{
  "n_layer": 13,
  "d_model": 224,
  "n_head": 7,
  "n_kv_head": 1,
  "head_dim": 32,
  "d_mlp": 640,
  "vocab_size": 8192,
  "activation": "swiglu",
  "norm": "rmsnorm",
  "norm_place": "pre",
  "norm_eps": 1e-05,
  "positions": "rope",
  "rope_base": 10000.0,
  "rope_fraction": 1.0,
  "qk_norm": false,
  "attn_scale": 0.177,
  "bias": "none",
  "tie_embeddings": false,
  "parallel_block": false,
  "init": "normal",
  "init_std_qkv": 0.0373,
  "init_std_o": 0.0463,
  "init_std_up": 0.0533,
  "init_std_down": 0.0533,
  "optimizer": "adam_hyperball",
  "lr": 0.00353,
  "beta1": 0.9,
  "weight_decay": 0.0,
  "lr_head": 0.00506,
  "grad_clip": 2.0,
  "warmup_steps": 332,
  "schedule": "wsd",
  "decay_fraction": 1.0,
  "decay_shape": "linear",
  "final_lr_fraction": 0.0,
  "batch_tokens": [8192, 16384, 24576],
  "seq_len": 256,
  "doc_mask": true,
  "train_tokens": 159300000,
  "steps": 10508,
  "dataset": "wikipedia_en"
}
MLP neurons of a small language model. Each row is named by its layer, matrix (gate and up: input weights) and neuron, and shows model dimensions 32-127. Each number is 50 + 12 x the weight over its row's rms, rounded and kept within 0 to 99. A neuron's up and down rows have the sign that makes its largest values positive.
After each neuron's rows, "fires in" lists the words (lower case) most often at its 100 highest values on Wikipedia text that the model never trained on.

L2.gate458:41 29 48 45 71 64 67 50 43 63 54 25 46 58 42 40 65 53 36 29 42 68 47 57 58 73 44 46 74 49 48 57 40 46 54 54 51 46 44 43 61 41 38 35 57 39 40 68 32 58 26 50 46 56 37 74 33 46 64 32 69 57 74 47 40 50 54 36 44 63 66 55 46 32 52 58 58 52 33 33 35 56 20 35 58 46 46 43 61 66 41 67 65 67 33 57
L2.up458:76 50 42 45 47 46 55 54 70 43 40 75 54 45 47 46 50 57 51 63 43 55 37 51 82 48 55 35 35 29 44 34 49 44 46 27 69 57 35 57 54 57 57 44 44 40 46 25 36 36 66 54 45 66 41 60 59 38 41 44 44 34 57 43 40 34 42 47 62 55 55 44 49 35 56 60 42 74 35 59 76 57 54 49 35 67 27 65 80 41 36 62 59 83 51 53
fires in: "this", "these", "some", "specific", "same", "new"

L2.gate154:58 57 61 66 56 48 54 36 61 23 56 25 47 48 40 45 67 44 64 44 13 48 31 62 38 41 50 47 45 50 31 59 41 64 53 64 47 36 39 52 53 60 50 64 35 41 69 23 55 46 47 44 59 70 38 59 47 69 46 48 62 41 72 39 45 49 44 49 87 45 50 33 43 44 64 57 61 30 37 43 61 59 58 73 55 50 40 79 58 55 67 22 48 58 17 57
L2.up154:54 43 51 56 30 37 59 29 51 44 52 60 15 34 59 50 37 46 56 28 30 61 36 62 46 50 49 51 66 36 45 74 58 58 50 58 36 46 34 67 43 50 27 50 41 63 50 34 32 37 39 35 67 41 47 43 62 70 80 56 53 36 58 45 50 59 35 58 60 54 54 53 42 38 40 63 39 44 39 53 52 47 45 63 63 62 37 74 76 47 65 48 63 59 36 51
fires in: "from"

L9.gate227:61 49 41 50 52 64 74 57 44 67 67 36 58 19 53 63 23 51 42 63 56 54 47 68 24 53 45 63 51 75 67 51 40 41 71 49 63 54 52 60 43 50 54 55 40 41 52 28 57 50 43 38 47 57 49 59 63 49 75 38 67 34 42 54 40 45 50 54 64 58 57 38 41 76 44 73 46 44 65 45 33 45 56 56 69 70 49 49 48 52 52 43 41 44 49 63
L9.up227:62 30 53 56 74 45 50 51 57 56 52 32 42 56 44 46 47 54 42 45 62 41 42 30 34 41 45 39 70 49 38 84 45 60 37 67 48 29 34 59 43 66 37 43 44 42 59 65 19 31 47 51 41 33 54 61 53 73 48 51 41 77 43 35 50 51 66 40 47 47 46 48 64 63 52 43 49 44 50 48 54 57 41 58 46 59 49 34 49 58 33 55 51 45 57 63
fires in: "an"

L4.gate207:54 58 49 56 52 53 57 43 49 51 62 54 57 56 28 38 50 38 37 57 78 55 42 69 51 79 19 60 63 37 51 41 59 62 56 41 67 62 54 48 46 55 58 41 35 35 58 60 33 51 50 62 63 58 65 58 31 51 57 52 66 62 75 54 45 56 49 48 45 57 59 23 50 41 45 47 52 33 51 57 60 86 45 40 64 32 54 75 65 62 79 47 51 45 47 62
L4.up207:72 61 49 58 42 45 41 53 50 61 44 64 58 49 47 45 45 58 50 47 67 46 56 43 34 58 42 66 44 51 62 34 39 38 40 55 76 40 50 53 67 52 59 71 47 48 40 48 54 43 58 45 56 52 43 63 45 44 49 58 39 38 54 46 66 46 60 48 57 39 38 65 70 49 47 72 65 47 56 47 37 42 38 48 57 66 44 70 44 54 60 60 47 21 63 62
fires in: "this", "that", "same", "any", "everyone", "every"

L7.gate19:60 47 20 24 65 69 40 39 45 58 35 74 46 67 46 26 48 29 56 23 30 41 49 53 51 35 50 24 48 64 58 63 59 34 53 60 60 41 31 42 49 54 46 57 43 53 36 54 38 35 54 50 69 45 68 53 49 48 56 54 52 52 53 43 20 54 41 26 46 54 39 42 51 46 47 67 39 72 65 46 51 62 34 59 53 28 52 38 52 38 45 68 46 53 50 51
L7.up19:59 62 40 46 45 62 64 42 57 54 49 47 40 42 49 57 63 67 39 35 38 41 49 37 40 44 75 44 27 40 67 46 60 52 58 57 66 38 54 55 46 36 58 44 62 27 37 44 62 49 54 46 68 65 37 53 60 49 44 47 52 51 55 72 61 35 49 52 59 56 54 49 48 53 48 47 57 21 49 31 42 59 35 62 61 53 44 39 56 49 55 40 48 55 55 41
fires in: "as", "like", "included"

L2.gate488:66 56 56 35 61 60 55 57 34 46 48 58 21 64 55 62 38 50 55 41 60 70 27 65 46 36 33 35 47 72 46 35 57 27 43 68 53 53 60 54 55 34 50 51 64 22 42 43 41 34 61 63 52 32 41 63 64 33 56 53 51 76 21 53 59 70 62 29 64 63 54 39 46 34 53 38 31 47 63 38 60 43 70 60 30 60 44 52 39 48 57 58 66 53 57 47
L2.up488:75 65 53 35 44 45 67 48 42 50 37 57 40 75 66 34 32 58 48 51 63 45 56 58 48 37 43 33 15 60 25 55 42 65 67 51 68 56 60 48 44 44 64 46 25 54 41 46 76 48 49 63 54 56 47 42 45 36 72 50 64 76 30 49 64 51 55 34 51 53 57 62 41 75 49 64 59 57 65 59 84 52 69 57 41 56 49 42 34 58 52 56 39 34 61 64
fires in: "for"

L3.gate488:63 53 52 54 57 48 53 60 84 60 51 52 68 39 51 29 41 55 67 41 44 40 61 52 78 37 40 31 55 49 56 43 64 33 61 49 68 43 48 34 43 71 55 61 56 50 41 63 31 67 43 51 37 19 53 44 42 46 60 50 54 47 45 53 68 32 38 56 32 73 62 59 67 49 53 55 62 49 57 66 42 62 47 63 66 53 59 49 67 56 35 39 53 53 52 42
L3.up488:73 33 46 60 55 40 49 67 48 56 61 47 39 32 51 39 45 45 57 38 54 55 51 52 48 65 46 46 45 53 31 57 61 35 77 48 61 43 45 57 46 45 50 71 66 24 39 40 45 48 44 50 55 44 43 60 35 51 68 39 47 47 51 50 57 58 47 61 39 35 51 47 55 56 67 54 22 49 55 65 59 64 64 47 63 43 50 50 68 52 41 42 30 83 60 21
fires in: "of", "all", "both", "18"

L9.gate319:28 40 41 58 47 68 43 51 62 59 62 55 42 48 31 73 43 40 52 58 37 61 56 48 37 62 56 38 52 59 57 29 40 86 54 53 47 38 49 57 50 77 49 56 57 44 55 56 35 37 42 37 51 36 46 45 66 43 42 46 54 66 61 28 69 41 45 45 47 37 57 54 56 45 58 71 72 33 43 79 51 74 52 53 46 38 48 42 61 57 37 54 57 50 23 50
L9.up319:30 45 78 55 45 64 64 45 59 42 57 54 78 49 61 46 61 65 34 33 28 35 57 32 46 38 52 45 71 85 51 48 45 62 36 33 37 54 50 39 72 57 26 64 55 72 44 60 64 56 58 35 64 60 42 64 64 43 34 55 58 57 51 58 49 29 47 69 43 51 36 40 49 55 44 49 48 53 51 36 66 59 33 65 54 49 67 35 48 45 59 65 56 44 43 56
fires in: "was", "originally"

L2.gate266:60 48 47 65 74 54 61 43 39 52 34 49 37 48 38 34 47 46 38 52 47 37 38 37 79 55 54 48 48 61 42 48 56 41 57 38 45 42 47 54 57 75 42 55 55 49 36 48 45 36 34 42 30 71 21 59 57 66 57 57 38 29 37 42 54 44 70 72 47 62 31 36 55 39 58 47 35 36 44 39 74 47 69 45 38 54 44 36 64 47 55 36 53 39 73 58
L2.up266:59 54 38 40 55 58 76 30 59 59 57 25 51 32 43 32 48 44 53 51 37 57 58 47 57 29 33 63 64 46 47 44 62 72 53 60 21 62 48 68 51 53 46 42 56 73 41 52 31 56 53 43 63 51 40 47 40 37 46 24 38 38 33 53 46 78 61 55 35 68 37 42 58 41 52 61 53 62 42 44 59 33 50 52 70 30 62 62 58 43 60 46 68 50 58 50
fires in: "until", "when", "since", "while"

L2.gate309:34 53 54 56 21 55 29 18 52 19 29 75 39 49 52 41 56 44 62 53 35 44 40 56 48 72 55 21 63 55 51 28 54 38 55 37 37 47 43 55 58 63 58 35 47 67 43 41 47 24 67 67 33 31 42 51 58 47 42 56 65 57 57 84 41 40 62 57 46 64 60 62 47 73 71 32 27 66 54 56 53 30 48 47 51 41 42 56 63 45 49 40 58 37 47 34
L2.up309:60 47 42 56 59 43 56 45 41 47 54 51 56 65 50 77 54 45 36 46 44 46 47 26 33 48 45 47 60 59 75 46 48 48 47 44 42 42 73 46 53 68 65 35 37 53 70 46 46 53 38 66 56 51 63 63 67 48 50 58 43 68 50 51 63 61 52 44 36 33 45 51 32 44 43 63 48 57 30 71 58 39 39 35 55 26 54 64 37 53 72 53 35 51 33 30
fires in: "is", "was", "appear"

L2.gate272:45 63 52 60 51 52 42 65 46 46 72 64 55 47 45 62 60 59 39 47 48 63 23 42 46 67 36 26 57 57 46 60 43 55 52 39 53 51 61 63 78 45 87 39 62 72 40 47 36 35 67 62 67 62 50 45 20 38 48 24 42 68 48 42 54 48 51 59 44 51 73 47 51 47 52 53 62 58 45 53 56 30 53 44 48 23 60 80 64 78 40 55 52 51 61 47
L2.up272:28 47 59 46 49 33 37 62 60 32 56 77 43 76 59 52 48 57 44 45 29 56 52 64 62 40 42 60 60 59 49 62 62 53 52 39 61 49 36 57 63 44 67 49 46 64 40 61 73 42 33 45 56 79 40 71 47 33 52 45 54 63 57 54 51 61 50 39 49 56 68 47 44 37 66 68 56 70 53 53 56 45 62 45 49 47 50 41 64 42 59 68 74 81 50 44
fires in: "game", "area", "this"

L2.gate19:70 63 43 63 56 40 53 43 49 44 52 64 33 43 53 30 65 47 55 31 42 70 26 36 38 47 32 65 43 54 44 60 63 51 36 45 78 46 62 50 51 62 44 45 51 57 52 66 38 31 48 52 51 39 42 50 62 50 35 43 74 57 60 54 82 37 78 50 32 35 57 38 48 63 43 35 35 27 67 61 45 57 53 53 48 45 45 46 49 75 55 68 73 49 74 58
L2.up19:64 39 67 58 39 45 49 47 43 49 55 59 43 56 49 50 47 63 33 69 54 53 55 57 29 52 50 51 39 36 56 51 36 77 62 81 45 39 59 63 57 62 67 56 40 46 35 55 61 48 58 46 71 61 33 35 49 65 57 47 46 57 65 59 44 59 55 23 62 73 71 67 55 30 77 58 88 36 51 59 50 51 54 76 57 41 49 49 55 49 46 41 62 44 57 52
fires in: "to", "they"

L3.gate60:76 68 55 54 50 50 92 50 54 60 42 43 35 59 53 26 35 54 63 54 50 59 51 55 46 38 74 41 55 64 41 64 51 62 54 65 64 48 49 44 59 52 45 50 57 51 48 47 49 29 36 60 63 63 59 42 30 55 54 26 35 55 58 52 48 59 44 36 43 66 68 49 33 36 33 61 82 70 66 54 61 56 51 66 57 48 40 69 65 58 47 57 60 25 52 45
L3.up60:45 30 63 57 55 41 60 40 69 74 12 52 61 55 50 40 34 56 44 62 42 19 58 50 50 47 56 65 44 63 59 73 52 34 54 47 58 58 43 64 53 60 50 29 62 28 51 48 46 51 45 38 26 49 54 66 54 33 50 47 40 56 58 50 55 63 69 65 49 42 51 51 42 29 62 55 42 65 55 76 71 43 73 38 61 24 31 66 36 63 64 37 44 66 39 41
fires in: "or", "and", "to"

L2.gate207:55 48 53 11 34 42 64 35 69 65 21 76 51 78 48 59 36 45 66 58 49 45 40 45 59 37 57 47 22 17 70 33 52 47 38 36 65 68 61 40 46 75 45 37 60 19 54 41 48 69 57 54 54 47 50 61 61 55 51 44 26 49 72 23 56 42 66 56 67 56 42 20 55 50 56 56 63 31 40 58 43 48 57 52 62 41 53 55 47 31 46 53 58 47 63 51
L2.up207:49 63 59 34 41 47 46 51 56 48 37 55 34 55 50 78 47 40 45 32 32 42 41 62 57 39 28 62 37 32 59 58 65 39 36 29 38 63 65 40 46 40 25 43 54 26 58 48 27 63 35 64 41 33 32 43 58 54 40 65 41 33 46 57 43 50 53 48 51 47 45 53 49 61 42 52 29 61 64 63 34 55 46 64 36 49 65 46 52 44 38 29 45 48 52 40
fires in: "to", "with", "on", "upon", "by", "under"

L8.gate135:65 64 46 41 53 46 61 43 45 46 46 49 42 39 45 35 51 72 45 65 33 31 51 72 63 46 65 58 65 57 38 52 84 37 63 70 73 61 49 59 49 76 49 50 48 52 77 47 52 43 51 58 52 59 39 53 27 54 45 45 52 69 40 50 60 43 53 55 48 53 59 58 41 52 44 35 34 42 50 74 53 57 59 54 62 57 29 57 66 55 44 50 46 72 75 41
L8.up135:64 48 59 50 86 45 38 35 63 49 43 33 54 47 30 61 66 50 53 66 38 49 49 56 52 53 72 55 46 57 66 50 57 46 56 44 51 50 40 42 55 76 65 62 55 38 35 40 48 60 43 62 38 51 68 77 49 27 52 45 44 48 46 51 48 50 65 28 36 42 26 42 51 39 41 57 43 48 40 29 44 48 59 47 46 23 51 46 56 32 33 47 57 47 45 41
fires in: "for", "by", "with", "up"

L3.gate367:40 62 43 38 64 57 53 28 37 49 40 37 49 43 30 43 47 66 50 40 44 36 56 40 49 57 54 39 62 25 42 47 64 45 55 34 40 54 49 34 84 43 61 49 52 38 37 26 52 37 38 53 49 63 37 56 46 56 41 57 41 46 43 66 61 69 32 41 45 17 56 48 49 51 46 56 40 63 50 51 55 73 52 57 48 64 61 60 60 59 44 51 51 26 61 44
L3.up367:30 57 49 54 45 41 54 40 39 72 53 42 60 54 55 54 52 57 43 31 30 66 61 48 45 55 52 42 41 58 48 58 53 60 36 30 47 57 47 47 53 46 43 25 45 58 28 33 56 57 31 66 66 57 36 64 51 48 67 47 60 56 34 44 50 60 28 48 44 56 50 70 32 52 46 65 58 40 65 61 48 53 47 51 61 60 52 52 43 60 61 45 55 54 59 59
fires in: "time", "production", "air", "record", "compete", "score"

L3.gate244:54 54 52 58 48 62 25 40 42 30 50 83 65 51 37 38 41 51 27 42 44 55 61 43 47 60 22 40 46 45 52 30 40 63 52 57 29 37 43 25 49 55 60 68 53 57 59 55 49 27 49 48 46 35 32 41 83 64 65 53 62 44 68 35 58 35 64 57 51 69 53 50 42 78 67 30 56 41 44 51 55 37 53 62 59 53 53 41 50 58 54 42 59 43 43 39
L3.up244:43 65 34 44 53 43 29 37 67 49 69 36 53 54 47 46 65 39 48 53 59 68 56 53 35 43 38 36 68 49 50 58 46 56 71 35 48 37 55 43 38 40 70 42 44 36 54 28 48 53 41 34 53 52 52 63 54 40 61 65 45 42 44 62 59 41 24 50 34 47 52 44 39 42 64 17 60 41 49 51 42 64 49 51 40 35 35 63 30 73 52 67 54 26 44 58
fires in: "was", "were", "originally"

L2.gate380:57 44 67 41 67 55 68 46 45 45 43 45 45 67 63 33 27 72 53 40 27 42 60 43 42 44 38 48 40 70 65 49 45 62 40 57 66 36 45 41 75 69 65 38 34 68 52 65 55 44 47 48 73 72 29 54 42 48 51 21 28 36 54 24 70 68 69 36 48 61 48 51 39 75 54 47 44 40 42 75 47 49 50 80 57 65 44 64 36 48 60 43 82 67 39 36
L2.up380:55 30 50 32 42 35 68 47 59 50 37 27 56 47 85 55 54 58 68 29 30 52 50 34 61 40 48 61 39 21 44 50 36 62 62 46 57 73 32 33 38 40 37 48 57 40 31 49 49 53 32 43 45 66 47 72 46 48 49 69 57 47 65 26 54 55 55 34 53 62 54 35 54 54 42 30 53 32 66 62 42 34 51 57 38 38 62 51 27 33 60 56 54 44 50 21
fires in: "and", "on", "upon"

L3.gate425:46 45 47 30 57 60 62 49 48 41 67 50 53 42 35 32 49 42 43 47 37 47 45 49 68 45 24 45 44 44 67 36 42 37 63 51 50 31 57 49 75 56 43 52 36 35 37 57 43 47 62 51 57 27 56 57 64 50 54 41 18 37 60 54 31 49 54 59 39 58 87 50 40 76 32 52 66 57 59 48 56 50 34 35 48 57 46 56 60 39 47 73 61 32 54 29
L3.up425:44 55 50 66 28 55 36 39 60 42 58 53 38 58 66 56 41 39 59 45 39 18 57 62 57 58 58 40 57 66 65 71 48 31 54 74 70 73 41 64 59 50 37 72 47 69 44 55 58 40 51 52 56 45 22 53 59 54 54 58 59 46 39 40 52 31 35 45 46 34 51 81 53 45 49 56 61 53 30 54 48 57 71 48 49 30 44 52 60 68 35 74 71 44 46 40
fires in: "it", "item", "items"

L8.gate119:72 55 33 42 57 66 47 29 43 48 36 56 31 26 39 45 54 47 52 55 61 47 63 46 71 24 71 48 39 47 63 73 33 44 60 42 52 63 63 36 61 64 46 36 58 32 67 41 43 48 67 60 69 54 47 42 56 38 56 31 61 55 60 73 58 36 43 43 43 44 60 41 38 72 57 58 13 30 46 46 57 37 70 57 47 48 40 35 58 67 46 72 56 61 52 66
L8.up119:44 26 44 43 64 46 65 57 44 32 61 35 46 67 43 37 57 52 46 60 40 79 47 59 33 45 49 35 53 47 33 57 66 22 46 36 55 47 64 62 33 16 53 45 50 29 55 62 51 32 46 58 65 63 51 45 41 41 47 71 71 59 57 53 53 59 60 53 47 50 54 57 39 61 51 70 47 33 57 53 59 54 39 52 50 37 42 78 44 41 40 56 60 31 52 62
fires in: "an"

L3.gate608:39 60 68 47 37 64 40 46 64 30 41 60 49 51 57 44 61 63 47 52 51 75 44 66 43 25 40 39 80 46 60 40 63 53 39 55 46 60 74 42 74 63 64 47 55 50 33 48 46 67 44 34 48 45 50 71 49 44 51 45 56 49 69 41 54 47 67 58 59 73 74 35 57 67 41 45 50 45 49 50 44 40 40 47 50 49 41 44 56 54 49 40 61 40 55 34
L3.up608:48 52 69 59 39 46 41 72 61 43 48 70 67 53 70 54 44 44 43 35 53 70 39 55 36 39 46 45 65 61 47 31 59 62 34 54 26 70 66 41 56 52 65 50 44 59 36 39 38 64 41 52 58 58 49 49 58 36 45 36 56 45 46 33 46 42 73 75 68 77 53 49 53 50 45 61 52 48 56 53 46 38 59 36 48 44 30 10 32 61 56 67 55 38 57 37
fires in: "he", "washington", "baltimore"

L2.gate614:44 58 63 62 73 61 74 26 46 58 49 50 33 49 31 39 51 63 57 40 47 51 47 64 44 67 53 53 66 56 43 45 44 52 43 47 59 43 60 52 46 61 40 49 33 47 44 45 51 48 52 40 46 38 55 39 59 56 56 55 64 45 69 36 52 38 49 58 42 51 60 32 67 48 64 36 40 42 79 28 38 57 56 65 60 49 34 71 65 46 41 32 59 39 47 47
L2.up614:56 28 58 48 53 57 46 41 69 71 25 29 65 31 73 51 40 70 64 55 41 57 47 49 60 38 52 58 56 73 52 67 48 56 32 55 64 51 31 48 47 71 33 53 21 65 31 31 51 51 48 66 46 50 77 57 33 60 60 52 35 40 50 70 67 45 34 22 61 66 51 40 45 60 62 50 41 56 45 32 68 44 57 48 60 61 63 37 37 53 64 54 58 60 30 63
fires in: "from", "until", "announced", "since", "respectively"

L2.gate13:67 35 64 57 58 51 56 43 40 59 48 53 56 53 47 45 35 47 54 68 21 47 54 72 62 54 49 33 48 45 57 41 43 61 31 56 47 36 56 71 38 38 49 59 39 63 57 46 36 58 60 40 50 50 44 45 42 64 45 43 40 59 48 56 63 45 60 14 64 51 38 55 34 50 73 56 61 41 73 66 55 38 43 45 56 60 26 68 63 47 51 49 70 45 28 38
L2.up13:38 35 40 49 46 53 35 31 57 18 33 33 56 36 60 52 58 53 42 51 34 59 32 56 38 73 57 42 34 55 46 74 70 52 49 37 45 53 33 69 47 48 52 51 41 52 51 38 41 33 65 38 41 58 54 53 64 48 52 43 79 59 49 64 53 40 57 60 38 49 36 58 56 44 53 46 54 57 53 41 46 40 48 42 65 41 67 53 62 50 67 31 61 54 52 47
fires in: "made", "suzuki", "s", "tells", "stats"

L2.gate341:40 68 55 52 61 41 54 43 35 71 50 56 57 43 37 46 46 68 60 59 71 55 51 74 46 27 24 47 33 46 45 55 68 27 51 56 46 47 55 34 42 41 64 52 45 67 42 86 34 15 52 54 63 24 26 74 67 38 55 61 63 59 46 67 43 55 60 46 52 65 50 57 37 46 56 63 70 48 57 53 43 54 57 48 41 53 54 53 62 50 50 51 60 63 19 60
L2.up341:61 53 42 51 55 58 53 47 45 55 59 39 44 62 52 44 52 49 53 76 52 67 49 69 33 42 51 69 56 70 63 50 70 53 57 54 68 31 49 49 71 37 58 66 29 34 63 69 60 48 69 69 47 66 60 39 54 47 42 45 45 55 70 46 44 51 57 52 62 70 57 44 42 51 35 38 73 44 37 43 73 58 70 52 46 60 58 77 25 37 52 29 49 36 52 59
fires in: "to", "the", "paul", "served", "born", "thomas"

L8.gate245:47 37 45 40 48 74 49 28 56 26 52 48 45 57 23 16 61 72 67 48 38 46 60 38 46 49 40 52 45 53 27 34 60 55 56 63 57 35 65 44 37 56 50 55 17 44 62 59 36 56 54 34 74 52 37 39 46 37 56 44 64 66 46 33 58 67 32 41 40 33 54 40 27 33 69 34 56 46 55 54 40 67 65 40 62 44 63 57 62 47 51 68 38 50 39 71
L8.up245:37 36 62 45 40 43 42 60 54 55 60 60 53 43 39 52 42 50 43 43 35 58 61 49 42 64 52 45 55 50 35 38 44 56 26 64 56 53 50 36 35 42 42 61 42 47 45 40 22 36 69 39 55 33 31 36 54 39 61 53 63 75 61 38 60 50 46 51 61 43 53 56 55 40 49 50 52 65 35 56 50 49 64 55 56 29 68 25 48 34 64 68 26 58 68 59
fires in: "is", "t", "s", "was", "did"

L8.gate507:38 37 45 46 55 58 55 56 52 23 36 37 33 48 51 65 37 44 48 50 66 54 26 62 45 32 44 45 71 65 59 61 64 41 34 50 47 59 48 51 56 67 47 53 57 56 64 50 58 37 68 39 47 43 31 36 55 62 22 55 52 66 40 41 48 56 68 46 51 26 62 41 32 64 52 51 54 42 65 53 50 55 66 49 52 59 32 35 68 67 33 49 39 60 56 62
L8.up507:66 34 38 29 58 31 57 50 49 58 52 46 41 34 57 49 41 64 57 52 41 51 63 48 36 25 73 44 49 47 47 32 46 52 58 60 43 39 56 55 16 38 68 51 49 37 39 74 60 48 45 48 62 58 37 71 64 37 40 69 58 55 30 41 51 54 58 52 63 53 29 43 50 54 50 34 41 49 39 29 54 55 74 60 52 46 53 39 50 47 53 39 63 82 63 64
fires in: "an"

L3.gate531:23 46 63 46 50 63 42 48 50 59 46 64 50 36 44 54 36 55 57 56 52 80 60 62 52 39 69 43 39 56 54 38 33 49 50 42 53 58 42 58 54 46 34 55 60 56 59 57 50 42 48 48 43 69 73 46 72 49 43 74 40 31 81 56 40 57 52 52 38 60 62 33 49 85 44 56 69 39 41 66 45 60 62 70 47 55 48 63 65 62 49 57 34 59 51 55
L3.up531:54 72 43 60 47 43 56 65 41 56 67 85 50 41 54 57 35 40 29 56 54 75 48 66 63 58 60 48 58 54 58 51 55 48 44 38 64 18 43 60 89 60 56 60 45 47 68 40 49 40 42 28 38 75 65 58 54 52 59 35 45 40 42 38 49 40 62 56 50 54 43 48 47 58 57 52 55 51 50 69 28 40 39 37 53 43 39 47 64 61 50 52 60 43 39 61
fires in: "well", "resulted", "also", "commonly", "newly"

L2.gate368:51 61 57 40 52 44 41 25 32 61 54 60 62 31 49 53 63 54 39 55 42 47 44 42 37 58 20 43 60 58 42 73 32 37 53 43 22 53 48 40 71 34 66 53 49 65 47 49 33 48 69 31 68 37 32 57 71 42 70 54 45 54 30 63 47 39 33 46 50 59 64 42 51 59 46 45 40 63 45 70 56 46 63 43 51 64 50 41 61 39 46 55 56 22 74 53
L2.up368:47 55 73 38 53 31 49 46 46 57 38 72 61 50 47 41 47 27 56 42 47 75 71 58 43 41 64 47 58 51 58 22 43 41 58 57 48 59 58 27 36 68 51 54 53 65 52 61 45 40 36 59 78 75 48 69 73 34 37 52 39 41 40 45 46 58 34 49 51 51 64 31 47 50 40 33 30 28 41 49 63 50 57 50 54 45 34 53 59 56 57 51 33 38 49 46
fires in: "served", "place", "on", "he", "online", "fenerbahçe"

L8.gate617:58 29 53 41 60 34 59 29 36 61 49 38 30 60 69 68 73 44 45 44 69 68 32 55 59 83 56 48 67 56 42 46 67 68 49 55 62 53 36 48 64 53 48 67 53 42 39 44 52 36 33 52 59 47 61 82 51 43 61 50 57 67 54 72 57 36 47 49 64 54 39 55 23 62 51 52 20 68 49 61 64 46 57 53 69 42 26 54 54 68 50 45 62 42 53 42
L8.up617:55 46 58 45 62 20 59 53 58 65 73 70 57 32 43 25 53 73 64 79 46 65 56 59 53 51 41 48 35 74 48 61 38 47 68 35 50 50 45 50 42 22 56 83 43 42 49 41 53 48 40 55 45 38 42 32 50 38 52 49 44 43 52 52 62 55 40 30 45 60 56 56 48 43 42 46 39 38 49 56 49 53 29 44 47 62 68 57 57 37 54 58 45 45 46 46
fires in: "for"

L2.gate624:61 68 52 60 32 56 55 60 58 39 70 34 35 34 33 55 53 60 52 42 47 69 35 47 42 59 82 27 55 38 52 31 48 62 53 50 70 46 59 66 48 45 31 39 52 43 60 39 24 53 54 50 29 53 41 34 37 30 60 66 32 65 53 42 59 49 63 53 50 47 58 45 54 61 58 78 65 50 55 50 70 42 23 33 62 37 48 69 59 47 49 53 53 34 42 50
L2.up624:29 49 65 49 39 43 57 48 70 53 62 64 51 43 42 44 82 41 37 47 44 67 53 45 41 59 52 42 33 39 60 33 45 45 45 49 64 24 63 54 56 37 67 78 49 57 54 49 32 63 43 62 31 43 44 44 38 41 61 61 69 55 70 51 66 36 54 61 62 07 54 69 52 56 48 76 45 58 43 60 31 68 30 42 67 51 34 62 61 66 37 46 55 31 78 45
fires in: "in", "institute"

L8.gate40:42 58 34 41 46 64 40 36 38 50 45 54 39 52 39 49 83 42 33 55 26 54 33 65 41 32 53 57 43 47 57 24 57 41 44 52 51 43 53 67 66 65 49 68 32 72 49 38 43 57 42 42 57 67 49 24 42 53 62 47 65 59 40 47 49 32 46 61 29 34 58 46 33 68 48 49 54 77 69 67 59 59 63 56 51 54 69 50 60 63 29 57 41 42 50 63
L8.up40:59 44 61 49 62 52 54 48 36 54 58 50 71 52 54 63 48 44 50 40 36 61 40 33 37 40 65 42 53 38 44 38 69 49 49 34 24 43 54 44 64 62 42 63 61 47 33 47 60 48 41 53 48 52 63 56 60 48 49 50 53 42 55 66 47 40 22 63 34 33 38 44 54 48 35 60 61 55 35 84 48 57 50 73 60 51 48 50 67 43 30 45 63 59 48 56
fires in: "were", "was"

L4.gate89:63 67 49 64 24 57 63 42 59 33 46 61 47 62 59 56 69 68 37 45 30 55 21 50 55 47 51 66 66 62 38 46 49 52 39 50 59 63 41 39 33 49 42 42 60 56 54 50 43 57 47 45 67 67 46 75 52 82 57 49 47 35 49 64 55 39 65 36 54 58 65 51 41 56 49 25 62 49 56 45 65 60 63 43 52 40 42 58 67 42 65 71 51 43 35 44
L4.up89:43 56 55 69 46 44 34 52 51 47 44 61 44 55 44 28 43 59 57 65 38 42 51 67 63 78 31 43 66 46 85 43 65 54 59 68 48 51 54 71 60 54 68 66 51 50 49 53 56 62 64 41 50 21 33 43 35 48 57 66 51 74 58 52 90 42 40 64 57 54 42 50 37 47 67 52 44 65 48 48 59 45 46 48 51 37 46 49 42 42 48 61 49 57 33 64
fires in: "that", "items", "item", "him", "the", "means"